{"d_model": 192, "d_mlp": 768, "qk_norm": false, "tie_embeddings": true, "init": "uniform", "lr_mult_o": 3.0, "beta1": 0.93, "warmup_steps": 200, "decay_shape": "linear", "final_lr_fraction": 0.0, "train_tokens": 606000000, "dataset": "wikipedia_en"}
MLP neurons of a small language model. Each row is named by its layer, matrix (up: input weights) and neuron, and shows model dimensions 16-79. Each number is 200 + 30 x the weight over its row's rms, rounded and kept within 0 to 999.
After each neuron's rows, "fires on" lists the tokens most often at its 100 highest values on Wikipedia text that the model never trained on. A number after a token or word is its count.

L11.up399,207,228,230,154,196,182,205,258,183,165,184,237,212,175,207,194,205,203,124,157,221,232,190,181,177,208,192,186,198,194,228,186,217,169,191,187,199,230,240,204,193,199,203,220,242,215,191,186,181,186,198,178,207,218,234,189,210,167,214,236,226,224,246,195
fires on: "inal" 16, "att" 9, " t" 8, "0" 7, "ur" 6, "ic" 6

L4.up735,221,215,131,182,222,165,233,212,201,236,203,221,193,147,170,203,218,147,190,241,222,156,188,195,208,222,261,232,199,169,218,200,184,154,217,159,188,188,253,165,182,166,145,227,226,201,229,182,177,115,222,246,185,153,202,234,183,211,196,191,222,196,216,193
fires on: "ap" 20, "ar" 19, "e" 17, "em" 7, "ge" 5

L14.up498,215,249,213,176,246,209,141,228,162,202,193,240,135,193,161,223,211,194,233,199,194,228,234,207,210,173,181,178,138,252,224,162,224,171,213,207,196,177,147,200,164,144,164,175,249,195,231,257,184,161,222,244,208,149,155,234,198,167,199,220,182,243,207,238
fires on: " c" 30, " C" 28, " M" 8, " p" 7, "m" 5, " P" 5

L7.up742,229,179,216,185,241,195,154,196,192,209,228,203,137,199,233,192,199,205,171,230,241,176,176,172,254,171,145,186,237,215,220,224,229,133,180,240,204,159,160,202,186,187,198,192,169,252,193,195,203,189,176,184,178,154,214,225,213,205,232,208,166,183,224,233
fires on: "ip" 14, "or" 13, "n" 13, "it" 6, "ene" 5, "t" 5

L2.up718,243,175,155,157,180,170,206,198,183,189,244,216,161,246,195,191,258,167,223,279,162,212,188,215,212,199,188,209,230,185,221,212,191,168,190,230,236,242,211,220,217,217,248,141,217,202,200,195,129,180,236,250,196,204,231,168,153,195,227,224,225,143,208,213
fires on: "'" 60, "\"" 11, "”" 10, "]" 4, "’" 4

L15.up722,217,182,210,196,159,218,194,204,222,196,218,218,150,209,234,216,229,160,201,178,284,233,216,246,143,224,193,238,190,277,199,232,192,231,181,195,220,252,207,187,122,201,228,235,198,214,171,173,193,159,160,203,214,183,148,194,206,234,169,214,163,190,231,150
fires on: " n" 15, " ch" 13, " gu" 11, " adv" 11, " Gu" 7

L5.up202,201,200,240,182,178,174,232,140,215,208,202,210,187,224,193,247,184,185,164,188,181,165,238,217,217,239,209,253,178,221,255,214,127,175,164,168,182,221,194,178,163,205,185,236,194,250,211,222,201,208,231,224,224,155,172,187,159,170,207,152,193,202,191,170
fires on: "em" 13, "et" 11, "est" 9, "ast" 8, "in" 7, "all" 7

L10.up403,152,134,166,201,157,204,215,181,182,211,222,198,161,228,126,243,237,176,226,229,189,175,153,197,211,211,215,173,184,220,251,205,201,234,206,211,236,211,199,173,199,223,214,259,204,169,217,219,208,147,189,214,211,221,160,215,177,204,190,178,187,207,187,136
fires on: " int" 15, "ar" 14, "t" 10, "pec" 6, " cont" 5

L3.up523,215,183,216,164,176,177,239,220,202,178,195,234,152,216,168,245,237,203,248,227,179,236,221,213,205,180,149,198,247,165,246,235,229,147,226,240,203,216,195,170,172,170,194,183,199,193,153,205,213,266,176,245,202,213,176,188,160,210,188,205,202,166,266,198
fires on: "\"" 40, "\n" 23, ".\"" 19, "\"." 7, "”" 6

L9.up107,191,208,191,183,199,183,185,258,203,181,203,195,217,207,182,193,213,245,224,176,176,190,156,180,206,155,198,132,218,219,218,172,218,199,214,183,241,215,214,163,257,208,242,227,210,127,199,188,179,194,207,209,156,175,189,176,205,169,179,290,209,217,173,189
fires on: " that" 18, "a" 16, " |" 10, "ay" 8, "al" 6, "ing" 5

L7.up153,204,219,248,225,177,185,129,196,187,185,233,202,183,175,186,212,215,249,252,225,192,228,157,180,228,214,225,116,158,208,245,173,176,187,145,195,209,218,250,238,247,169,206,160,140,152,157,178,176,219,200,165,146,190,170,229,217,197,204,238,219,191,232,192
fires on: "c" 17, "ic" 11, "s" 8, "ing" 7, "t" 6, "al" 5

L13.up402,202,214,181,220,165,203,208,192,191,160,175,212,208,203,208,175,193,187,170,222,177,233,180,238,149,198,182,214,184,186,176,193,202,195,184,204,201,175,167,253,183,238,258,211,257,228,214,194,141,206,206,166,205,194,174,177,207,169,221,265,222,236,162,185
fires on: " and" 27, "|" 16, "-" 14, " or" 10, " •" 4

L5.up223,206,210,215,172,224,211,176,208,220,225,205,160,205,214,141,172,170,155,197,233,164,206,218,171,225,193,174,219,230,191,225,239,201,241,215,243,169,177,187,196,146,215,208,262,180,213,199,270,124,190,228,210,199,272,185,208,188,196,213,110,237,183,162,227
fires on: "u" 18, "o" 11, "e" 10, "ar" 6, "ra" 6, "II" 6

L4.up229,172,226,166,230,166,193,171,150,234,143,251,116,186,215,215,201,192,177,216,166,253,215,217,150,217,203,199,165,189,148,206,199,159,195,126,181,219,205,195,185,168,206,205,191,221,156,177,212,185,156,231,209,152,193,191,223,218,192,183,175,222,181,185,191
fires on: "ot" 27, "og" 12, "oc" 8, "a" 7, " sign" 5, "up" 4

L9.up462,153,169,187,199,168,229,190,193,209,198,150,217,218,182,209,111,203,150,215,245,268,217,198,157,224,166,169,185,236,207,186,170,151,206,199,220,162,198,219,222,166,183,231,208,211,244,239,203,190,194,237,205,175,144,212,169,177,282,221,193,202,174,179,151
fires on: "-H" 13, "h" 12, "-h" 11, " Y" 10, "'" 8

L14.up118,222,184,209,151,159,189,262,237,186,195,206,233,147,125,178,231,174,192,212,194,198,209,222,242,244,235,247,163,159,185,223,186,216,218,226,211,226,195,108,217,171,214,159,134,180,183,219,177,251,176,170,175,137,188,186,242,168,170,217,171,159,197,168,226
fires on: " r" 18, "lo" 12, "n" 7, "d" 7, " R" 5, " 1," 5

L13.up190,166,218,261,220,223,175,179,216,169,221,179,179,192,207,150,200,160,192,203,223,206,174,210,173,243,142,183,189,141,230,223,169,195,195,245,204,197,202,188,188,170,208,158,178,197,174,203,220,235,204,182,218,224,223,217,197,247,207,212,199,188,237,213,190
fires on: " p" 25, " part" 13, " C" 11, "#" 11, "Z" 5, " Sk" 4

L15.up727,212,238,247,217,182,230,132,225,215,178,220,262,143,225,180,216,189,148,211,160,192,231,226,240,189,193,165,151,210,218,247,169,245,176,239,184,184,204,160,243,172,200,161,209,212,174,204,202,187,178,207,254,193,200,181,218,212,233,156,208,188,208,185,187
fires on: " is" 18, " was" 10, "ially" 8, "ron" 7, "ly" 5, " became" 5

L14.up174,219,190,271,190,181,203,213,170,221,171,193,166,217,209,204,188,192,171,230,188,208,211,220,137,165,196,207,212,212,293,152,162,203,210,188,232,193,205,242,214,208,199,184,201,187,175,198,217,169,204,227,153,202,224,198,244,163,239,178,122,159,197,213,239
fires on: " un" 23, " Em" 12, " dis" 8, " also" 6, " ob" 6, " ren" 5

L13.up561,206,160,243,218,160,200,128,191,223,162,186,235,203,203,213,182,183,170,170,212,199,232,217,215,199,208,197,191,155,184,194,160,223,217,237,198,195,202,141,183,212,192,236,170,250,178,241,156,187,212,213,223,124,181,207,155,172,256,215,228,200,195,219,150
fires on: " was" 27, " is" 11, "uk" 6, ":" 5, " not" 5, " w" 4

L9.up671,182,184,215,207,176,158,229,149,192,226,210,188,252,198,215,215,184,142,199,231,167,163,236,191,286,220,210,182,271,200,223,219,145,182,168,203,206,145,236,228,180,184,169,159,223,243,230,212,232,205,216,239,177,208,179,228,183,192,217,212,182,198,226,212
fires on: " |" 38, "om" 7, ";" 6, "r" 4

L14.up435,272,176,163,150,208,212,170,185,236,167,206,175,131,214,211,243,238,234,182,213,193,153,173,246,203,218,230,196,189,227,214,233,220,163,245,191,222,221,177,195,186,129,197,225,196,197,194,162,214,160,208,221,198,209,135,204,180,215,228,214,190,185,200,227
fires on: "\n" 32, " St" 10, " 1" 8, "\n " 5, ";" 4

L14.up32,208,203,193,165,187,213,199,199,143,255,157,223,216,230,167,189,176,178,183,194,174,248,219,205,163,273,146,207,192,190,196,231,133,176,253,183,202,207,221,229,260,214,231,263,161,226,234,234,219,223,209,230,213,218,206,164,242,230,189,159,210,183,199,240
fires on: " P" 41, " T" 5, "k" 4

L4.up693,233,176,203,185,180,176,191,118,202,155,201,199,161,261,221,182,220,206,177,208,207,225,229,207,204,190,187,212,171,194,176,229,241,238,231,201,214,213,202,183,205,236,175,164,246,208,193,212,219,240,209,173,148,195,200,237,156,177,208,240,116,206,247,187
fires on: "in" 12, "n" 10, "ey" 9, "it" 8, "lin" 7, "ign" 6

L15.up523,184,163,228,205,201,195,225,227,156,206,219,192,164,237,188,157,142,222,230,203,164,162,201,210,189,136,179,207,184,164,249,234,208,201,225,193,170,220,180,184,222,205,221,243,190,209,145,145,205,174,159,232,229,215,223,148,172,221,193,207,174,234,197,173
fires on: " sc" 34, " sh" 17, " Sc" 12, " exper" 7, "od" 5

L4.up69,216,201,240,203,194,204,181,173,274,233,135,238,171,235,210,246,176,151,155,209,206,170,184,218,210,227,231,196,157,208,222,189,167,210,240,229,236,265,190,204,164,208,238,213,188,194,183,206,166,143,190,183,218,209,211,166,217,205,278,145,175,198,217,182
fires on: "at" 40, "et" 13, "in" 5, "ic" 5, "ac" 5

L9.up219,192,231,225,193,193,188,249,204,241,188,159,200,179,181,185,257,248,182,226,204,173,223,183,155,213,207,228,157,178,131,218,220,154,191,189,218,236,202,210,192,236,198,219,201,246,140,221,223,201,171,253,215,197,235,164,199,219,252,185,162,257,254,183,174
fires on: " it" 55, " much" 7, "en" 4

L7.up46,250,216,226,223,171,213,214,187,236,210,262,173,159,193,150,180,166,164,205,187,209,138,153,224,246,217,205,129,192,216,204,205,149,192,193,198,221,224,203,209,199,235,180,203,158,241,216,224,184,197,201,221,194,166,200,137,211,226,226,237,220,182,188,218
fires on: "." 12, "s" 11, "y" 10, "r" 9, "ar" 5, "á" 5

L3.up102,175,125,170,232,136,184,251,172,191,163,183,222,191,223,143,253,235,189,201,225,200,200,165,235,187,149,207,208,159,163,176,201,213,213,205,151,170,177,183,188,212,202,191,235,175,195,183,180,208,227,219,227,154,200,213,187,170,250,199,220,207,271,200,201
fires on: " All" 36, "art" 14, " Gold" 11, " Co" 7, " of" 6, " Af" 4

L3.up376,187,217,236,173,176,207,209,212,257,225,231,205,200,186,220,188,192,207,185,183,189,259,182,137,201,247,228,178,158,212,212,221,208,239,174,205,198,191,203,144,206,185,128,257,228,195,200,191,193,176,197,198,193,169,194,210,197,209,174,191,235,239,244,148
fires on: "ed" 26, "j" 9, "ij" 7, " against" 6, " lo" 6

L4.up630,206,211,241,212,195,183,260,204,187,204,179,157,188,202,233,179,206,201,214,243,202,204,204,236,189,209,201,202,215,178,211,187,219,170,195,131,178,193,162,186,238,182,261,214,172,148,195,171,232,226,196,228,198,185,172,155,221,197,188,239,178,170,198,219
fires on: "omb" 19, "d" 15, "m" 15, "b" 14, "f" 6, "as" 6

L11.up178,228,220,183,175,136,154,222,206,210,176,186,224,207,175,181,160,213,184,225,201,184,231,182,183,170,178,186,185,228,157,211,206,216,218,214,182,192,180,201,223,159,237,214,185,144,219,284,243,183,208,166,238,196,155,198,154,225,182,165,182,161,213,247,110
fires on: "\n" 34, " to" 11, "ing" 9, " a" 6, "s" 6, " by" 4

L10.up575,214,204,220,224,188,123,224,249,196,236,223,206,188,147,226,211,190,217,173,203,195,200,191,237,182,175,238,245,180,186,235,205,195,157,215,185,183,223,176,184,216,177,148,254,218,140,195,232,175,256,161,244,199,121,194,174,252,146,217,194,169,174,213,206
fires on: " of" 33, "iz" 7, "eated" 7, " to" 4, "er" 4, "ing" 4

L4.up695,227,217,207,198,185,198,155,221,157,208,198,176,177,139,170,186,189,177,185,244,210,151,145,183,276,129,165,207,177,177,163,218,225,238,162,209,184,222,229,160,179,196,178,228,252,165,264,148,199,178,240,200,231,214,178,254,172,163,153,153,234,208,218,194
fires on: "on" 26, "ell" 15, "ic" 10, "ac" 5, "our" 5

L2.up178,153,168,228,181,208,200,185,179,180,210,185,225,206,166,150,183,224,137,215,172,226,242,204,171,222,217,154,223,181,174,200,217,265,207,263,235,160,215,206,247,204,202,179,209,170,256,180,245,230,207,194,158,167,221,151,191,147,219,262,214,229,203,163,124
fires on: "l" 20, " all" 16, " as" 12, "L" 12, " most" 10, "Al" 6

L13.up236,202,200,169,191,239,165,151,153,192,220,205,226,198,213,219,257,207,238,138,192,225,164,166,223,203,132,247,126,215,198,187,241,252,184,225,212,218,197,173,165,252,123,142,189,187,160,170,171,183,236,249,192,190,174,196,224,181,183,155,177,215,206,275,201
fires on: "\n" 100

L5.up513,173,173,218,195,227,169,174,211,223,189,248,175,205,208,166,152,234,245,199,214,164,172,256,215,228,183,174,167,222,156,212,210,203,211,258,208,181,216,195,149,223,209,200,242,214,246,231,180,207,168,281,193,202,216,187,246,191,237,184,171,291,229,177,188
fires on: "an" 18, "e" 10, "o" 9, "ep" 9, "ine" 6, "h" 5

L5.up597,200,180,211,203,184,189,198,259,199,171,179,202,166,227,203,268,207,137,207,142,203,169,202,174,175,219,213,140,213,168,210,216,115,235,187,180,190,178,180,179,192,203,247,227,250,142,230,167,237,215,195,179,300,191,197,214,256,166,220,207,211,197,222,187
fires on: "og" 16, "D" 13, "ag" 9, "ac" 9, "ut" 7, " Indian" 6

L4.up9,248,195,233,214,189,176,234,161,218,206,257,189,150,155,236,185,221,153,147,191,235,188,181,230,233,197,207,181,188,177,250,137,185,190,181,190,204,189,226,203,187,190,225,199,173,217,208,195,189,186,236,213,208,253,192,228,160,202,199,180,247,153,236,256
fires on: "e" 18, "ar" 12, "um" 10, "ing" 10, "ic" 8, "ed" 6

L5.up364,147,235,247,168,160,248,196,210,186,207,203,222,189,199,246,219,229,217,134,213,166,156,172,192,237,151,162,220,199,203,184,207,185,153,158,216,192,230,194,181,200,219,223,246,212,143,254,218,193,163,216,185,201,200,225,161,213,202,243,266,218,218,192,182
fires on: "et" 27, "ig" 21, "at" 11, "ag" 9, "ed" 6

L4.up3,130,177,164,198,220,227,202,181,153,230,246,173,185,216,201,199,236,156,166,231,176,230,205,272,173,183,194,209,161,239,224,183,211,237,174,192,193,190,204,171,162,196,271,173,204,204,214,270,181,174,184,172,166,201,183,228,147,238,204,188,281,213,167,194
fires on: "w" 30, " both" 19, "om" 11

L14.up723,183,193,231,207,222,217,227,186,179,137,174,193,144,194,254,190,215,150,209,212,162,224,207,198,203,213,159,150,163,179,167,205,246,183,236,188,203,217,210,232,182,221,167,223,227,200,157,196,165,168,238,217,199,229,162,211,281,238,221,180,176,209,188,201
fires on: "-" 21, "/" 13, " over" 12, "–" 8, " (S" 8

L7.up706,188,215,194,239,190,154,164,172,155,202,119,185,220,243,178,253,176,169,184,173,173,176,218,196,192,215,224,167,197,212,208,205,156,170,260,218,206,196,197,168,212,265,190,184,192,184,171,210,213,238,196,193,160,177,174,246,210,184,183,203,226,158,193,219
fires on: "m" 16, "t" 10, "ir" 10, "g" 9, "l" 6, "ts" 5

L7.up436,179,215,200,209,193,222,217,221,193,220,205,186,173,210,204,222,243,196,192,211,193,178,222,205,174,186,196,187,207,247,214,209,193,200,179,202,257,228,281,179,210,173,192,197,235,193,242,264,217,230,176,220,200,169,186,192,131,237,239,199,238,189,211,187
fires on: "an" 10, "ec" 10, "en" 10, "c" 9, "k" 8, "w" 6

L10.up623,207,255,204,171,193,156,226,213,214,240,209,211,169,223,182,163,189,188,236,193,180,207,275,209,198,201,197,190,254,132,225,183,203,133,238,186,177,247,223,183,198,216,183,216,155,209,216,241,191,265,160,227,174,108,270,219,222,192,237,183,200,170,171,178
fires on: " of" 31, "ing" 8, " to" 6, "vent" 4, " by" 4, " with" 4

L3.up156,220,200,278,144,212,207,194,223,168,206,170,216,132,166,214,239,164,223,242,151,155,158,214,216,197,222,204,177,216,199,217,218,151,181,231,249,159,164,185,189,197,185,222,250,199,152,186,214,253,172,237,172,189,138,189,135,242,236,166,196,231,215,234,230
fires on: "og" 15, "ag" 11, "rag" 8, "v" 7, "en" 6, " African" 5

L5.up104,169,184,199,195,242,177,225,223,176,193,184,172,246,260,193,169,233,203,157,194,200,206,197,210,222,160,234,202,195,202,193,161,180,185,169,172,187,217,236,226,169,187,191,184,207,217,187,205,169,161,197,252,232,211,165,203,156,235,194,194,204,152,157,241
fires on: "r" 40, "re" 7, "om" 5, "y" 5

L3.up256,143,191,183,135,209,201,210,164,252,214,219,165,214,198,190,250,208,209,238,169,215,220,180,198,201,184,190,142,221,194,211,213,204,255,214,217,235,200,171,210,199,221,197,204,240,219,153,206,245,162,194,212,161,219,181,223,156,220,185,203,245,233,234,195
fires on: "re" 14, " Sl" 14, "ra" 10, " wid" 6, " for" 6

L7.up610,189,234,181,170,187,239,219,191,184,194,218,140,193,171,164,169,205,179,196,143,223,192,148,163,239,179,245,223,251,148,251,241,212,193,245,195,149,158,228,180,182,231,187,205,197,167,180,206,234,195,211,172,184,167,176,172,166,206,244,200,192,220,228,176
fires on: "ig" 24, "em" 13, "im" 8, "ro" 8, "es" 7

L9.up333,228,207,191,171,204,166,220,194,212,167,191,261,191,207,249,228,219,208,211,167,206,161,193,156,211,203,188,219,209,272,252,189,168,213,233,177,194,210,229,207,229,267,175,200,205,207,186,176,243,187,205,277,154,170,198,235,247,214,120,177,220,225,219,165
fires on: " San" 16, "un" 11, "or" 7, "en" 7, " Saint" 6, "ut" 5

L5.up393,210,214,204,201,233,255,164,176,184,206,178,174,194,254,183,213,180,240,174,124,107,174,223,160,231,168,246,193,252,203,156,177,189,216,202,201,187,271,192,201,209,242,164,219,162,230,190,220,195,250,179,223,179,176,224,164,227,234,241,182,198,197,180,191
fires on: "t" 15, "h" 11, "r" 10, "e" 9, "m" 7, "oss" 7

L5.up152,220,219,248,241,165,284,205,182,204,216,224,180,175,162,197,149,220,200,185,184,211,178,185,188,224,177,214,192,134,140,162,199,216,250,163,204,177,251,188,187,209,196,223,223,210,197,230,190,216,171,200,172,194,206,247,171,207,195,175,202,227,227,205,184
fires on: "ac" 24, "ic" 9, "ric" 8, "em" 8, "x" 6, "el" 6

L4.up222,186,204,208,161,252,192,198,207,139,221,166,173,233,233,233,223,233,239,199,210,239,240,266,196,275,225,210,210,191,253,227,179,157,200,162,246,155,248,205,228,215,183,215,153,189,204,180,198,190,186,168,171,148,213,177,180,175,211,183,213,258,194,180,181
fires on: "r" 28, "ack" 13, "re" 11, "back" 10, "w" 5, "a" 5

L5.up168,218,204,225,195,218,169,224,187,240,189,180,218,161,171,189,167,194,210,146,227,217,188,202,219,195,140,147,191,228,166,202,219,230,165,204,208,132,218,194,204,229,210,183,217,237,213,211,231,202,210,287,240,221,148,186,242,239,212,166,161,202,193,167,232
fires on: "et" 27, "j" 18, "ent" 8, "y" 6, "ere" 4, "ine" 4

L5.up316,206,209,161,239,204,187,277,208,211,189,177,214,208,236,195,188,238,216,220,210,164,254,193,196,199,214,192,193,210,165,200,188,204,155,183,200,153,195,174,183,243,193,195,209,204,201,128,198,194,193,201,191,182,261,179,215,208,198,203,173,125,207,151,205
fires on: "end" 19, "d" 13, "ind" 10, "st" 10, "urn" 9, "ess" 6

L5.up43,202,193,183,205,184,203,165,212,217,205,215,268,169,182,201,144,202,201,208,188,234,231,256,174,221,166,229,188,233,248,232,133,125,199,145,184,195,242,205,185,218,219,258,232,219,229,185,183,194,201,192,181,193,198,249,200,192,200,218,134,238,210,186,227
fires on: "w" 23, "am" 17, "qu" 11, "v" 10, "im" 9, "p" 8

L5.up685,178,150,182,251,175,198,188,173,223,187,151,189,178,240,216,228,185,137,195,197,199,191,238,199,191,191,189,193,198,204,133,218,188,211,211,185,185,218,199,176,219,203,202,187,183,218,208,194,242,242,182,242,191,196,158,229,220,167,172,205,183,246,202,188
fires on: "m" 18, "w" 14, "n" 13, "it" 9, "ir" 9, "ud" 5

L2.up527,204,210,243,193,241,236,180,225,175,143,209,162,209,154,219,210,170,180,212,237,169,171,177,214,270,158,218,229,230,159,193,223,231,214,210,225,201,209,220,193,165,175,189,245,178,217,174,161,168,191,208,252,247,212,203,156,197,271,156,208,188,181,161,157
fires on: "ail" 12, "uz" 12, " Sc" 11, " X" 10, " sc" 9, "fess" 9

L10.up660,202,196,202,152,146,221,182,218,162,181,203,186,189,220,163,192,157,182,205,218,206,202,187,206,275,201,238,161,212,237,211,175,210,203,224,205,195,172,238,242,221,201,172,188,210,196,222,233,155,204,153,192,184,163,168,198,215,200,149,183,137,190,259,220
fires on: "or" 18, "ist" 14, "al" 10, " coach" 6, " director" 6, "et" 4

L11.up477,199,245,277,205,227,222,180,274,180,219,145,210,204,186,227,219,241,167,221,206,232,179,189,157,222,200,262,211,195,106,170,183,183,170,214,211,202,175,153,164,205,207,158,183,204,175,214,192,255,177,193,215,219,149,187,168,146,258,156,144,153,233,178,206
fires on: " ph" 15, "ph" 14, " much" 10, " no" 7, " any" 5

L9.up3,203,215,128,134,193,183,274,215,158,176,185,184,228,182,174,222,235,195,187,212,210,205,222,232,190,212,237,232,204,215,186,201,262,169,182,175,188,113,223,179,151,201,156,237,193,195,219,227,238,216,239,235,187,221,231,218,182,216,202,242,188,210,161,172
fires on: " of" 34, "," 10, "b" 6

L14.up452,184,222,235,217,220,219,225,244,231,186,206,233,188,215,193,154,186,173,247,193,227,192,223,232,221,198,229,118,208,182,128,238,236,229,214,180,212,173,151,185,165,146,182,160,208,138,207,189,175,194,158,194,209,142,122,220,198,194,186,170,214,174,213,242
fires on: "lo" 20, " r" 17, " Re" 9, " Ro" 6, " co" 6

L2.up703,240,186,238,178,177,204,190,263,169,231,215,205,156,163,211,206,217,225,167,154,232,214,199,204,175,270,209,235,160,184,241,167,189,198,238,218,212,185,184,237,188,181,238,154,192,244,133,142,165,192,176,216,183,201,150,171,177,207,216,181,190,178,162,214
fires on: " of" 54, "\"" 14, " for" 10, " where" 6

L13.up644,179,217,203,209,225,217,181,217,146,200,221,237,162,186,177,218,183,186,188,252,227,213,260,228,174,188,172,234,201,203,195,195,156,190,244,198,202,193,160,176,230,221,170,202,156,217,196,214,258,135,235,235,216,242,234,177,259,152,155,165,191,186,208,196
fires on: " P" 22, " F" 17, "ov" 11, " F." 7, " Dav" 5

L11.up301,224,176,209,172,192,194,214,227,173,177,187,182,150,230,172,215,186,230,192,218,213,201,153,158,266,222,191,198,180,212,206,263,183,186,161,221,193,207,204,179,152,196,152,225,155,167,208,245,160,235,154,240,190,219,227,164,188,146,201,137,186,182,245,246
fires on: " or" 19, " under" 10, "or" 10, "\n" 7, ":" 6, "ist" 5

L5.up608,237,202,236,125,228,211,185,182,171,213,247,203,244,267,171,149,177,195,199,252,167,260,155,224,218,184,158,190,233,176,201,213,176,244,160,226,247,189,191,194,196,160,227,208,144,202,216,254,175,215,215,241,177,179,265,186,175,195,212,169,162,141,222,194
fires on: "in" 21, "ar" 14, "u" 11, "ust" 6, "l" 6

L4.up75,249,139,211,226,216,187,139,219,160,221,250,272,161,196,250,180,215,213,216,161,212,182,231,193,250,152,239,159,184,171,219,162,165,240,174,191,192,214,191,231,157,243,166,171,213,188,202,208,130,152,211,196,217,221,183,167,157,156,262,215,208,201,142,222
fires on: "ad" 30, "ation" 20, "ission" 11, "ment" 10, "ute" 4

L14.up274,202,216,199,146,182,179,170,206,146,199,185,229,208,183,213,218,211,138,237,245,225,238,235,163,177,252,162,205,198,169,185,183,188,193,226,191,213,196,168,202,207,241,248,212,196,228,213,247,192,166,251,162,215,204,276,229,227,229,231,186,212,247,219,239
fires on: " H" 26, " s" 25, " S" 13, "h" 8, " P" 5, "w" 4

L2.up441,225,165,212,175,191,229,181,228,220,195,185,243,184,138,193,204,199,168,215,161,212,197,196,205,157,218,187,204,163,181,201,219,191,184,246,213,244,245,203,164,198,210,218,200,240,209,142,179,229,232,186,221,202,177,183,186,276,195,210,198,216,156,204,156
fires on: " of" 28, " from" 21, " in" 20, " for" 13, " at" 8

L15.up358,179,215,205,262,221,233,234,250,195,182,195,121,169,192,203,186,178,160,195,201,219,203,215,214,181,220,233,176,208,197,176,223,201,220,270,193,182,143,173,186,195,176,243,160,219,208,226,250,197,201,174,183,173,218,188,231,210,175,222,173,196,199,190,245
fires on: " an" 24, " k" 7, " syn" 6, "he" 5, " conf" 5, " sw" 5

L9.up745,224,199,154,241,232,179,221,223,197,249,232,179,171,213,195,186,163,192,163,203,215,221,224,248,225,210,184,142,157,165,255,210,219,165,210,177,154,163,156,183,272,204,266,246,211,124,222,181,249,222,256,196,183,199,208,186,182,183,194,200,216,177,219,165
fires on: "omb" 20, "b" 13, " and" 8, "p" 7, " of" 7, "k" 6

L11.up566,212,160,157,226,189,234,206,215,129,199,212,243,201,200,191,232,163,172,236,199,232,222,220,203,182,239,180,179,192,170,222,157,183,208,148,173,205,200,177,243,214,180,203,227,223,146,149,229,200,203,128,197,211,242,216,185,236,180,135,222,193,156,171,187
fires on: " an" 52, "n" 12, " An" 6, " k" 4

L3.up158,195,207,211,143,205,216,128,198,183,234,167,269,192,158,271,156,205,231,222,184,193,244,187,165,146,177,156,200,199,181,242,197,159,160,210,169,266,241,201,242,161,190,187,220,209,214,189,140,184,164,214,197,204,163,232,243,227,253,229,227,213,183,226,183
fires on: " program" 13, " of" 11, " Att" 11, " at" 8, "ert" 7, "it" 5

L4.up625,203,227,240,158,176,252,177,157,207,228,243,237,114,202,231,204,239,274,182,199,170,207,183,216,219,197,155,193,186,221,275,214,185,172,202,211,182,196,228,140,148,244,196,253,225,162,157,246,253,186,234,215,170,160,251,178,217,248,220,222,228,200,204,214
fires on: "v" 19, "ag" 12, "at" 11, "h" 11, "ad" 7, "as" 6

L15.up286,221,209,152,201,121,188,221,172,261,219,216,173,196,193,181,160,205,214,232,195,200,179,265,117,159,201,240,232,248,256,192,225,196,207,190,204,207,232,129,207,207,196,185,193,196,196,152,209,157,219,243,230,207,202,229,210,184,113,175,171,223,199,193,219
fires on: " cont" 23, " rel" 7, " im" 7, " prot" 5, " int" 5, " con" 5

L7.up746,200,190,163,196,200,219,235,183,161,159,215,176,207,242,118,165,246,190,182,206,224,194,205,204,188,194,171,210,191,178,209,149,241,214,203,184,171,177,200,224,119,250,203,234,179,183,213,205,149,153,220,181,201,200,238,185,165,238,193,206,169,215,243,175
fires on: " near" 17, "ic" 11, "ric" 8, " of" 7, "." 7, "ia" 6

L3.up258,149,212,207,176,186,166,190,177,167,210,211,199,198,174,167,219,132,173,207,219,164,223,244,206,138,215,223,231,162,201,164,198,189,275,148,182,200,233,214,232,172,213,228,246,226,228,217,227,158,150,213,231,194,194,183,200,198,199,208,214,180,214,172,201
fires on: " same" 20, " one" 15, " to" 11, " each" 6, " $" 6, " most" 6

L2.up491,187,163,209,196,216,203,189,213,183,180,246,156,203,227,197,196,249,228,239,276,148,273,197,216,160,232,156,178,174,234,221,195,315,156,250,203,188,146,162,182,221,204,200,169,221,213,164,230,176,205,270,224,186,253,171,187,258,292,186,189,249,172,181,129
fires on: "-" 90, "–" 8

L9.up752,226,171,189,208,212,194,157,186,215,141,169,299,193,180,195,226,269,232,183,220,145,196,191,211,199,185,182,212,150,201,149,224,179,201,233,164,170,177,169,203,233,236,231,195,226,158,205,155,226,209,177,169,183,225,200,199,216,204,159,207,238,196,181,150
fires on: "th" 31, " age" 12, "ath" 9, "ion" 7, " life" 5, "ol" 4

L4.up150,246,188,190,221,228,168,189,212,160,191,261,205,145,200,196,200,227,171,200,231,231,211,195,157,180,195,125,159,230,235,134,204,162,151,202,166,158,199,212,236,212,155,166,200,250,172,214,216,244,252,228,260,232,161,209,178,227,183,174,198,237,151,164,182
fires on: "l" 24, "k" 18, " Best" 14, "j" 10, "as" 8, "ent" 6